python train.py --n_kv_head=8 --activation="gelu" --init="normal" --lr_mult_down=1.5 --lr_head=0.0053 --final_lr_fraction=0.0 --doc_mask=true --train_tokens=900600000 --steps=6872
MLP neurons of a small language model. Each row is named by its layer, matrix (down: output weights) and neuron, and shows model dimensions 64-127. Each number is 128 + 32 x the weight over its row's rms, rounded and kept within 0 to 255.
A block is one neuron, or neurons of one layer that tend to fire together. After each block is what it responds to, as a language model described it from the Wikipedia text at the highest values.

L11.down225 [150  92 107 109 134 137  71 150 121 145 170 158 157 126  36 141 153 199 119 112 110 110 160 222 121  95 140 114 131 167 126  74 108  99 159 124 135  92 108 177  60 138 113 155 125 143 120 129 100  76 147 120 180 143  87 163 166  72 104 165 155 133 173 132]
Responds to: Mostly the relative pronoun which after a comma or preposition (with which, some of which), plus nouns ending a clause, such as war, career, system.

L6.down184 [135 143  73  87  87 130 133  88 125 127  98  84  89  69 106 175 103 156 115  67 163 135 151 179 136 111 101  72 171 125 103 158  73 121 101 124 111 122 124 168 115 164 110 177 103 152 164  90 151 139 103 159 112 136 176 138 143 134 107 173 121 138 115  97]
L6.down521 [107 150 141 121  97 107 108 149 175 120 165 112 177  98  98  81 110 149 169 121 161 128 171  94 135  95 112 155 199  69 157 154 129 121 119  79 102  89 109 145 101  63 123 169 209 178 130 127 138 130 155  97 169 158 126 114 205 131 146 159 106 170 126 164]
L6.down532 [ 98 175 111 146  97 147 143 103 167 174 142 157 141 125 119 110 218  94 147 148 189 199 113 127 172 147 175 130 161  71 213 154 111 119 153 103 212 167  92 159 166  80 135 137 114 160 100 124 162 121 130 145 180 157 161 153 142  86 142 134 139 189 149 127]
L6.down621 [ 75 116 143  78 153 113  77 184 134 113 167 159 157 143 153 110 101  71 205 128 141 116 156  83  50 105 131 127 122 121 174 139 107 157 134 144 158 137 150 209 136 156 144  84 202  96 139 207 136 143 119 114 116 138 183  96 161 103 111 139 120 136 158 123]
L6.down912 [137 155 110 102 137 145 113 102 130 154 149 155 188 117 154 181 156 102 111 140 134 125 154 125 139 107  93  99 131 128 134 132 136 188 127 127 143 137  90 146 120  79 122 166 130 125  70 114  53 174 138 127  78 117 129  77 190  89 181 148  94 135  58 170]
L6.down941 [137  80 114 136 150 170 142 143  98 114 162 103 133 147 131  77  75  92 160 142 135  66 121 143  70  92 104  76 119 103 181 143 115 163 135 151 145 131 161 122 153 136 203 190  96 114 104 154  52 130 105 127 152  99 151 106 141 204 131 116  74 146 152 138]
L6.down1081 [123  89  77  67 165  91 158 126 142 111 158  96  42  71 138 141 114 115 134 122 185 165 121 155 188 141 121 134 177 138 140 113 194 131 120 146 125 171  81 124 149 115 134 138 113 176 107 145  93 163 176 123  85 122 179  81  97 112 102 120  85 128 110 125]
L6.down1321 [134 115 146 150 117 126 117  69 142 125 131 155 163 104  93 132  82 123 155 175  90 120 147  74  98 100 112 144 175 100 140 157 122 142 122 136 171 146 117 105 142 146 145 106 143 147 134 115 141  78 126 134 127 148 143  86  67 193 102 159 159 139 161 103]
L6.down1465 [132 173 176 169 129 131 168 141  89 150 149 140 108  85 113 130 148 157 121 142 124 160  77 142 156 122 134 117 157 191 117 105 129 105 138 142  99 155 105 158  83 155 114 110 106 100  96  72 137 103 105 115 129 111 113  93 104  98  83 122 122 114  88 115]
L6.down1530 [ 93  99 132  79 136 156  72  90  98  96  83 133  81 163 100  68 123 113 127 110 116 133 175 101 145 167 159 188 126 104 165 164 174 168 117 133 178 142 182 105 145 132  95 112 155 170 129 100  96 147 127 106 132 136 115 127 160  88 181 150 118  85  83 145]
L6.down1605 [176 147  90  50 121 179 175  89 181 174  70  88 135 109 165 123 112 166 186 140 137  97 116 136 201  79 106 121  61 128 131 122 145 126 106 129 156 122 124 110  78  96 174 167 115 166 145 129 139  86 111  88 142 127 146 107 145 106 122 118 172 104 128 176]
L6.down1655 [100 168 123 117 181 119 161 130 141 111  86  70 153 117 125  75 117 134 122 151  98  39 110 158 141 106 128 172 175 186 141 118 116 146 144 116 104 178 126 149 129 130 186 133 116 160 117 163 100  95  46 117  87  67 104 125 134 102 147 113 144 122 158 123]
L6.down2056 [130  97 181  91 166 133 164  99 118 161 103 108 149 148 164 106 136  82 139 147 162 138 122  57 176 118 142 128 114  90 162 146 110 110  81 117 161 143 146 112 122 165 140 138 156  60 152 128 116 145 198 141  94  99 169 157 132  99  70 123  84 143 137 238]
L6.down2165 [136 111 135  67 106 213 168 160 150 131 154  96 145 159 114 142 131 147 119 166 136 103 144 145 108 185  90  68 105 183 110 114 152  92 144 107  50 149 172  69 117 122 143 137 167 143 140 104 137 130 159 117 110 130 139 128 163 113 158 160 115 133  91  98]
L6.down2198 [ 91 114 125 146 157 140 162 122 155 140 125  97 136 175 123 116 109 138 190 170 133 144 121 151 128 157 116 133 179 118 125 116 169 156 139 110 126 112  73 154 107 131  83 111 122 130 173 143 155 160 143 158 130  68 142  95 153  75 139 184 110 145  50 122]
L6.down2552 [150 134 150  45  60 140 135 102  52 151 182 177 175 108 126 190 123 139 144 160 190 152 114 118 116 134  74 117 176 104 138 140 142  76 128 135  88 157 149 162 172 125 119 124  84 118 117  78 223 169  99 146 153 100 111 148 152 150 135 130  83 172 123 128]
Responds to: Relative pronouns opening a relative clause after a noun phrase, usually following a comma, such as which, who, whom, where, that.

L8.down1262 [184 197 141 152 130 152 216 135 110 188 106 106 157 117 119 134 111 112 133  99  86  86 107 164 159 112  88 128 136  83 116 106  96  93 126 111  94 173 148 106 118 143 139 147 152 172 132 152 119  88 144 158 113 172 109 140 155 114 118 119 135  95  96 164]
L8.down1777 [ 89 164 194 132 100 185 152 164 181 104 124 132 117  78 147 161 123 152 123 149 202 120 108 129 158 113 155 140 103 103 134  71 157 105 147 100 181 110 109 136 139 129 120  73 124 164 123  99 120 146 152 160 157  65 142 109 116  94 143 117 137 104  98  89]
L8.down1912 [163 142  95  80 125 142 179 116 150 137 160 109 101 175  80 170 180 184 143 100 156 122 102  88 138 127 155 128  99  57 107 151 134  88 132  89 123  77  95 161 125 111 111 108 119  76 156 132  94  86 155  35 107 161 114  84 102  81  92 140  94  88 107  97]
L8.down2230 [117 113  95 117  89 139 108  76 115 125 148  86 134 153 146 130 138 150 161 127 129  79 105 125 183 162 137 137 157  94 144 136 154 176  61 101 174 159 226 113 143 139 133  92 165 113 138 125 142 121 123 151 115  84 128  84 155 212  28 101 156  83  99 167]
Responds to: Prepositions, commas and direction words right before a place name, e.g. flowing through, fled into, in the central, Thu Dau Mot City,.

L11.down989 [117 140 138  76 142 105 128 136 109 145 157 135  65  76 145 141  98  91 126  95 144 128 135 137 159  36 119 135 140 153 113 150 151 169 189  89 119  87 130 119  89 155 134  92 159 167 188  63  96  84 132 132 104 150 130 118 111 148 123 192 113 134 173  45]
Responds to: Periods ending long declarative Wikipedia sentences, often just before a paragraph break or a new sentence like "The", "He" or "In"; also occasionally table pipes and colons.

L11.down1070 [125 127 164 119 142 133 139 140 130 104 121 135 144  97 118 184 124 176 165 141 173  94 198 105 111 153 114 187 107 117 113 143 141 104 175 155 147 115 159 139 176 172  97 121 135 129 120 157 119  84 135 129 148 143  97  96 177 109 167 147 170 146 134 130]
Responds to: Head nouns closing a noun phrase, often after the, that name a system, area, body or venue, such as system, region, market, team, sector, facility; also plural -s endings like 1870s and Balkans.

L6.down10 [102 194 125 136 168 138 187  89 174 138 116 205 121 154 173 164  84 171 121 140 150 122 180 102 104  96  86 108  93 149 146 117 132 144 151  86 124 180 145 108 126 122 124  79 144 185 126 158 133 105 156  95 175 122 101 176 100  66 147 122 127 169 110 145]
L6.down33 [ 84 103 112 118 107 159 125 145  74 118 121 177 132 138  84  81 142 213 165 104 158 161 107  98 122  82 150  72  75 112 151 128  99 149 215 121 157 134 145 130 114 112 108 151 127 121 118 163 191 149 153 118 166 124 115 131 178 101 139 134 130 120 117 170]
L6.down147 [137 148 114  97 126 160 154 106 101 143 115 160 180 177  91 161 190 149  44 170  71 137 136 129 164 137 159 113 134 162 147 134  89 159  89 153 157  45 151 152 154 136 127 216  96 147 126  99 141 118  84 127  92 169 130 147 128 126 117  87  88  71 133 101]
L6.down268 [161 184 175  86 144 133 102  82 125 192 167 127  76 135 142  88 106 151 123 142 154 115 157 117 162 101 143 103 113 114 147 119 176 213 152 138 157 160 103 141 181 145 139  59 127 134 151 140  52 124 125  97 133 167 112 167 149 173  63  87 118 132 155  90]
L6.down424 [132  99 112 132 160  92  96 124 169 149 114  92 156  91 160 129 188 162 125 135  96 159 120 123  86 147 128 143 215 158 151 101 154 137 151 157 133 105 143 202 121 108 117 142 117  68 175 145  85 122 202 113 130 119 105  87  98 166 104  96 149  72 167  82]
L6.down444 [120 146 196 195 108  97 130 116 118 135  96  77 185 185 142 130  65 136 128 110 128  85 125 146  57 155 173 137 150 113 123 178  76 170 107  46 130 111 132 146 124 103 124 157 150 149 129 137  99 149  76 109 124  94 102 123 149 134 172 130 114  72 101 119]
L6.down501 [101 106 154 121 104 145 119 121 148 182  36 113 148 121 122  88 210 188 179  92 171  91 103 118 141 201  81 182 130  79 165 142 112  96 126 129 109  94  75 105 177 132 173 130 103 141 100 151 149  68  58 177  48 168 181 170 149  92 147 132 165 137 196 104]
L6.down653 [139 161  84 175 124  89 136  95 126 140 147 182  84 151 114 136 147 138  66 128 193 170 136  73 109  76 135 102 110  93 144  98 115 118 122 111  73 139 178  73 142  72 125  67 125 132 172  42 117  74 144 111 131  94 156 104 196 101 121 114 162 103 141 140]
L6.down818 [130 187  80  94 159 186 145 108  94  73 107 186 137 148  83 161 141  49 101 118  86 159 136 134  94 147 158 110 124 140 156 111 102 160  55  94 139 125 123 136 170 129 167 128  48 109 111 132 160 120 108  79 157 169  98 111 138 130 113 109 144 181 118  89]
L6.down881 [ 84 122 112 127 121 128 129 106 142 130 173 132 149  84 101 162 132 169 113 151 134 138 137 118 124 138 167 201 120 130 144  89 150 151 134  97 130  88 122 150 100 109 132 145  90 171 152 123 184 113 148  98 119  86 175 197  98 178 154  99 160 136 165  97]
L6.down1026 [190  63 121 144 161 135 116 135 124 110 114 161 156 114 108 149  96 152 210 157 153 121 113 139 114  61 156 130 150  93 111  67 139 189  75 183 129 113  94  76 129 132 122  85  99 185 142 143  69 105 133 132 111 120  88 128  80 158 140 144 101 142 161 132]
L6.down1169 [164 131 161 192 120 112 113 159 141  55 128 111  83 187 122 172 121 135 187  85 134 110 115 108 174 130 126 170 161 219 167 158 101 138 111 105  93 100 127 107  97  73 119 138 161 154 165 136 120 162  74 129 162 133 172 132  64 147 175  88 192 108 158 153]
L6.down1352 [168 130  96  64 187 159 113 117  84 147 115  67 146 174 115 194 130 169 135 170 146 117 168 119 137 190  70 145 148 149 148 143 125 204 143 120 144 136 136  92 163 129 105  95 149 130 124 157 130  76 112 127 122 140  94 114 118 173  98 185 139 136  75  53]
L6.down1457 [132 117  95 130 101 154 144  97 178  66 114  73  92 129 113 113 154 193 105 157  87 116 106 111 147 130 107 137 152 116 147 141 125 153  45  69  52 143 110 149  72 112 164 159 116 136  95 166 161  94 157 139 160 116 214  93  86 136 113 126 130 139 101 146]
L6.down1769 [164 139 116 113  59 148 160 156  98 163 143 158 142 130  83 140 127 128 106 103 106 151 117 125 113 121 160 138 123 102  92 200  92 122 132 111 109 159  74 121 125 115 105 114 151 163 133 236  75 164  96 109 220 141 126 128 148 153 129  49  94 175  77  40]
L6.down1832 [155 140 182 125  90 104 176  98 180 170  92 190 154 154 105 167 131 164 186 164 147 151 150 122 121 150 111 138 120 102 155  77  83 129 141 113 149 184 114  99 148 146 150 118  93 123 107  23 128 149  74 164  95 111 146 157 136 162 122 134 120 144  83 116]
Responds to: Full stops ending declarative sentences in Wikipedia prose (e.g. "population of 4,108."), plus final hyphens in Markdown table separator rows such as |---|---|---|.

L8.down467 [157 120  78  73 166 148 158 118 151 152 204  52 120 158 154 134 141 139 126 112 113 105 147 150 138  90  78 134  93  76 166 127 150 185 118 129  81 152 129 133  74 178 130 103 115 124 144  96 118 104 110 134 122  70 119 138 162 150 167 136 106  77 175 120]
L8.down895 [153  93 168 112 162 101  80  74 132 134 179  55 112 129  82 169 112 172 145 218 155 111 114 172 154  72 119 150 138 124 149 145 126 153  87  92 137 121 103 118  98 112 174  95  84 183 190 144 150  48 143 160 156 166  96  77 113 154 127 132 138 126 115 114]
L8.down2136 [ 65  72 159  94 155 111 135 127 166 106 108 114 170 123 173 126 120  88 100 107  86  74 128  98 112 137  95 140 157 120 182 107 163  96 117 133 154 120 115 101 118 130 103  98 146 140 161  84 125 139 106  79 107 150 135 133 195  88 180  65  94 180  83 122]
L8.down2444 [ 59 110 141 136 151  64  97 171 121  52  89 160  84 121 172 107 103 178 172 108 164 153 130 105 123  74  68 119 139 109 127 139 111 120 101 142 129  95 113 156 186 129  92 111 135 151  94 123 201 163  88 142 108 113  50 144 128 129 118 177  99 109  96 130]
Responds to: Relative pronouns opening a clause that modifies the preceding noun, mostly after a comma, such as which, who, that (", which was").

L6.down171 [185 128 166 142 157 112  79 166  81 140 111 193 160 179 116 147 138 151 115 117 121 164  96 153 150 145 144  84  88  97 100 107 195  96 125 142 133 112 119 105 170 102  89 129 145 132  99 175 154 110  79 151 141  69 119 128 119 157  95 189 107  60 160  73]
L6.down211 [113 125 146 150 212 158 196 126 142 123  84 171 102 118 110 120 104  96 125  68 115 164 121 131 133 180 138 169  93 119 114 171 160 148 143 112 163 115 123 138 148  85 131 121 152 148 104 122 151 152 121  60  96 154 139  83 115 127 126  82 182 202  52 142]
L6.down426 [127 104 110 154 178 160 128 146 148 255  81 157 141 153 156 126  75 100 131 138 118 112 100 116 124 105 142 159 104 124 146 169 162 180 137 162 165 149 124 125  98 171 116 119 140 150 114 138 105 146 129 122  74 155 138 137 130 128 155 142 124 107 130 114]
L6.down607 [117 123 155 162 120 155 103 173 133 141  67 137 102 133 159 173 182 141 151 140 142 152 135 136  71 153 105 180  80 130 138 155 153  70 159 106 126 135  77  92 154 127 127 115 128  97  36 129 111 127 134 106  89 133 131 135 155 106  92  66 139 138 125  82]
L6.down657 [187 133 164 177 130 146 150 155 207 136  54  91  60 129 131 158 144 111 122  70 175 138 139 105 109 138 137 183 119  97 156 122 154 132 118 130 123 130 173  86 140 118 145 119 126 164 100 139 124 146 120 150  65 127 124 182 184  67 157 144 173 103 146 138]
L6.down684 [130  90 169 109 141 106 164 118 152 116 144 136 120 157  96 128 117 152 171 149 182  92 137 116 141  76 113 129  83 149 132 167  89 194 136 128 182 167 112 149 111 137 149 135 148 195  89  50 119 120 110  94 139  89 126  96 108 137 101 165 146  78 141 128]
L6.down860 [148 146 160 167 175 145 180 140  99 159 189 187 159 131 129 151 148  98 142 156 122 199 144  52 145 136 148 135 132 127 117 120 139 189 133 117 170  96 192 195 116  78 139 135 169 135 127 132 150 133 152  59  81 183 128 130 160 115 164 133  96 178 129 104]
L6.down996 [142 115 138 116 178 140 125  72 177 143 138 116 104 192  98 146 100 111 111 147 164 123 171  80 165 165 108 103  93 101  82 112  70 131  83 158 185 171 155  82 113  88 119 128 147 137 105 138 150 142 129  86 165  75 123 101 149 119 133 103 186 135 137 175]
L6.down1046 [139 150 135 194 142 139 116 106 111 174 136 215 181 158 145 197  90 129 170 121 114 151 124  91 149 166 159 131 100 104 116 115 111 124  90 123 150  95 134 101 126 179 139 191 111 109 114 156 145  83 133  75 132 115 146 170  99  85 151 101 161 143 179 132]
L6.down1048 [157  91  71 225 194 107  92 141 125 174 132 118 136 134 152 167 140 123  96 112 138 121 154 142 175 148 100 138 135  95 158  80 105 162 124  70 147 161 129 121 164 118 180 106 172 147  94 118 146 163 129  78 129 169  98 144 180  71 108 155 107 143 128 120]
L6.down1184 [ 81 124 141 142 167 161  58 119 152 125 183 171 112 168 142 105 119 184  72 111 119 139 110 156 119 118 148  88  81 123  89 139 135 184 138 107  96  56 107  75 139  98 122 113 154  79 130 128 102 197 137 133 147 121 161 135 123 102 146 123 141 128 100  92]
L6.down1637 [141  87 104 120 159 151 213 164 122 189  80 186  60 128 110  99 121  90 143 106 190 144 122 151 150 136 104  80 146 192 155 177 181 166 105  91 135 101  83 147 130 131 171 143 151  98 167 129 161 118 161 130 176 144 115 139 174 128 100  90 122  90  83 193]
L6.down1671 [120 120  87 212  57 100 104  87 117 145 171 123  97 162  96 134 159  65  76 115 113 161 159 116 102 114 102 162 117 134 143 130 159 142 106 159  97 118 112 122 137  96 157 115 144 145  68 137 129 234 204 166 145 148 138 141 139  92  82 126 121  94 126 129]
L6.down2233 [112  91  86 117 176  94 106 131 171  80 136 171 111 115  83 139 123 145 115  57  61 128 150 179 147 153 126 140 109 108 127 155  56 142  67 193 173 124  99 103 127 137 140 103  86 183 142 124 125 156 100 176 180 108 157 130 102 119 180 108 122 130 147 161]
L6.down2466 [147 141  93  80 123 149 110 112  55 161 154 132  91 124 169  87 152 133 152 133 139 161 145 172 115 100 159 177 147 130 104 133 183 145 110 144 158  92 178 189 103 131 123 179 144  97  88 112 118 152 139 102 193 139  85  99  92  98 105 114 174 148 124  92]
L6.down2476 [144 147 220  72 127 116 134 159 170 116 152 109 140 128 133 125  73 109 115 152 153  95 131 112 108 107 136 126 118 116 129 155 136 125  75 168 119 122  91 152 135 157 110 118 182 127 174  71 205 155 138 136 136  61 181  77 111  91  87  87 135 115 127 146]
Responds to: Fires on the first token following a complete proper name, usually a speech verb (said, stated, notes, announced) or a place/institution head noun (School, Cemetery, Cup, County).

L6.down445 [ 88 113 136 151 131  97 147 131 132  95 101 121 140 116 163 196 157 121 144 122 168 136 127 114 103 163 171 124 137 107 117  78 170 178  95  93 134 124 126 145  75 121 178 124 131 212 215 149 106 114 148  76 118 130 160 158 182 142 109 149  99 120 108 163]
L6.down685 [122 122 142 164 125  53 159 135 131 147 100 203 170 171 195 118 138  76  94 158 134 106 134 101 121 227  89 115 120 100 136 107 106 141 166  95 121 132 160 142  70 126  81 146 101 128 103 138 122 115 129 136  95  87 147 157 146 137  85 147 117 119 154 197]
L6.down719 [ 99 103 117 136 123 115 106  99 177 164 122 149  77 141  93 142 159 147 162 117 140  94  71  99  94 168 131 136  81  46 143 158  97 141 145 178 154 157 204 128 121 191  59 217 159 145 154 107 140 161 102 139 107 101 183  56 182 132 186 157 148 148 127 152]
L6.down897 [120 115  60 197 141 104 163 101 178 166  91 110 173 131 126 119 107 124 172 146 158 152 158 158 114 113 108  93 137  35  98 171  98 107 100 112 161 163 122  96 103 115  85 143 132 133  70  72 150 145  98  78 106 123 130 113  99  66 111  98 175 143 128 140]
L6.down1116 [124 123 102 162 112 117 143 134 130 140 128 132 178 103 105  58 143 127 113 121 179 150 116  87 196  84 105 150 119 137 117 152 106 132 131 129 220  92 124 123 123  70 125 143 121 126 109 104 158 153 164  74 123 167 173 116 137 167 106 146 124 115 137 124]
L6.down1180 [148 116  93  86 126 142 153 104 113 157 106  80  73 138 112 111 113 141  61 199 124 113  62 167 109 128 163 148 142 123 137 150 189 148 160 164 185 132 122 169  96 167 141 146 126 171 128 151 133  73 135 171 111 149 129 102 171 130 121 132 163 144 125 149]
L6.down1244 [116 128 154 128 125 162 120 161 123 110 156  72 112 165 131 110  86 145 131  96 124 150 119 132 165 126  68 134 133 167 125 108 135 152  67 180  75 146 147 124 152 124 126 170 108 163 138 126 208  88 126  91 148 113 174 128 130 142  57  83 110 109  95 133]
L6.down1336 [119 178 133 165 143 171 103  96 123 108  87 188  96  80  92 134 135 104 172 115 102 106 107 123 120 135 124  79 128 107 177 116  71 160 109 153 178 143 102 114  85 136  91  88 110 192 122 136 144  93 142 138 130 112 138 149 130 104  55 105 143 116 114 151]
L6.down1382 [124 153  65 138 129  62  89  44 140 159 103 172 102 212 116 133 109 114 118 124 167 150 146 115 134  88 159 127 153 150 151  99 137  32 101 124 148 113 100 102  93  93  81 162 159 124 139 125 137 137 146 117 111  74 116 148 111  97  89 162 185 188 142 150]
L6.down1407 [102  90 100 165 112 135  97 139 182 128 104 126 166 131 105 151 105 112  89  77 169 113 177  71 193 138  66 200 131  88 146 117 186 141 125  82 114 171 155 128  90 129 113  90 114 160 133  72 125 175 121  94 102 110 133  97 150 141 157 118  91  78 119 207]
L6.down1454 [160 136 131 122 127 126  97 160 126 104  94  72 123 153 130 156 115 176 128 135 139 123  81 121  89 172 153 146 170 108 132  90  79  81 149  78  87  82 120  79 104 113  89 134   0 156 127 146 132 107 141 121 112 144 176 106 158  98 149 107  61 160 123 121]
L6.down1587 [176 130 163 145  68 132 122 168  85 163 102 120  89 109 129 110 118 131 104 128 101 169 104 175 124 114 179 146 199 137 169 124 156 136 142 146 156  97 102 152 141 111  83 147 119 141 124  82 103 102  91 119  99 147  88 105 140 180 136 142  89 116 138 178]
L6.down1990 [147 111 111 139 180 163 107 150 129 170 103 121 153 158 176 140 157 146 156  90  98 178  98 155 121 188 105 117 110 176 137 109  98 157 126 151 153 112 146 138  52 134 139 103 114 100 135 138 179 106  97 105 136 206 108 121 164 161 144 151 155 113 181 179]
L6.down2148 [124 149 125 161 130 168 135 104 133 147 108 146 112 104 104 143  86 131 117 120  91 113 100 119 137 112 164 118 118 159 140 122  68  96 139 150 160 179 169  86 171  92 112 155 117 170 127 115 144 126 115  83  54 161 209  87 138 134 155 183 123 111  76  77]
L6.down2303 [134 124 129 123 146 138 100 148 116 100 171 141 100  89 153  69 101 160 120  95 169 138 117 229 168 113  82 184 155 204  65 178 144 109 135 190 107 181 146 134 119 125 150 137  65 123 137 169 150 121  69 201 160  48 168 158  67  89 103 139 127 126 141 140]
L6.down2485 [152 125 113 102 103 124 114 108 116 162 176 110 169 120 103 118  83  71 121 168 100 138 121 117 191 174 129 132  74  94 198 112  57 172 139 108 204 122 117 101  31 171 129 159 103 113 109  93 118 156  60 149 121 138 136 145  79  95 119 199 101  90 125 108]
Responds to: Common nouns naming a place or group right after "the", standing in for a place already named, e.g. the village, the station, the town.

L8.down21 [164 144 144 132 103  94 172  77  21 119 116 135 129 116  61 123 119 138 148 158 126 136 161  46 117  94 166 152 111  90 141 153  90 122 126 130 167 175 145 132  40 152  94 148 165 149 104 110 154  73 147 109 195 100 176 107 120 149 148 127 157 132 169 115]
L8.down113 [118 165 146  75 120  52 177  86  73 122 109 122 171 152 137 114 126 120 138 119 163 112 120 110 167 173 144 137 129 116  92 115 103  26  93 128 105 113 163 123 109 156 111 123 125 109 114 104 108 129  98 106 137  94 134 108 116 154 117  77 119 143 136 142]
L8.down1061 [150 133 112  67 179 152 177 178  80 127 184 150 196 135 183 123 164 118 163  26 126 128 172 106 131  89 113 161 139 103 165 156 104 107 139 141 162 148 160 101 124 138  95 126 164 163 161 132 121 191  99 131 152 108 176 108 137 159 156 112  91  49 139 165]
L8.down1693 [ 58 202 101 136 180 200 118 133 182 128 150 104 198  67  66 112 160 207  44 110 152  83 132  69 100 134 149 112 118  74 138 154 144 148 124 136 126 136 108  75 152 130  78 160 130 115  94 108 147  84  87  63 107 148 201 133 182 108 184 112  66 164  94 106]
Responds to: The first verb or connective right after a person's surname or pronoun as sentence subject in biographies and plot summaries, e.g. left, joined, began.

L11.down2500 [ 83 116 117 133 100 183 129 116  68 150 145 121 133 105 145 126 120 182  73 104 130 116 189 151 135 133 108 191 143  99 133  90  73 115  91 110 103 135 175 125 172 132 163  87 123  90 138 188 164 153 162 151  96  99 157 215 128  74 148 151 139 142 128 101]
Responds to: Main verbs right after a sentence's subject (often a name or pronoun opening a biography section), such as began, made, started, recorded, had.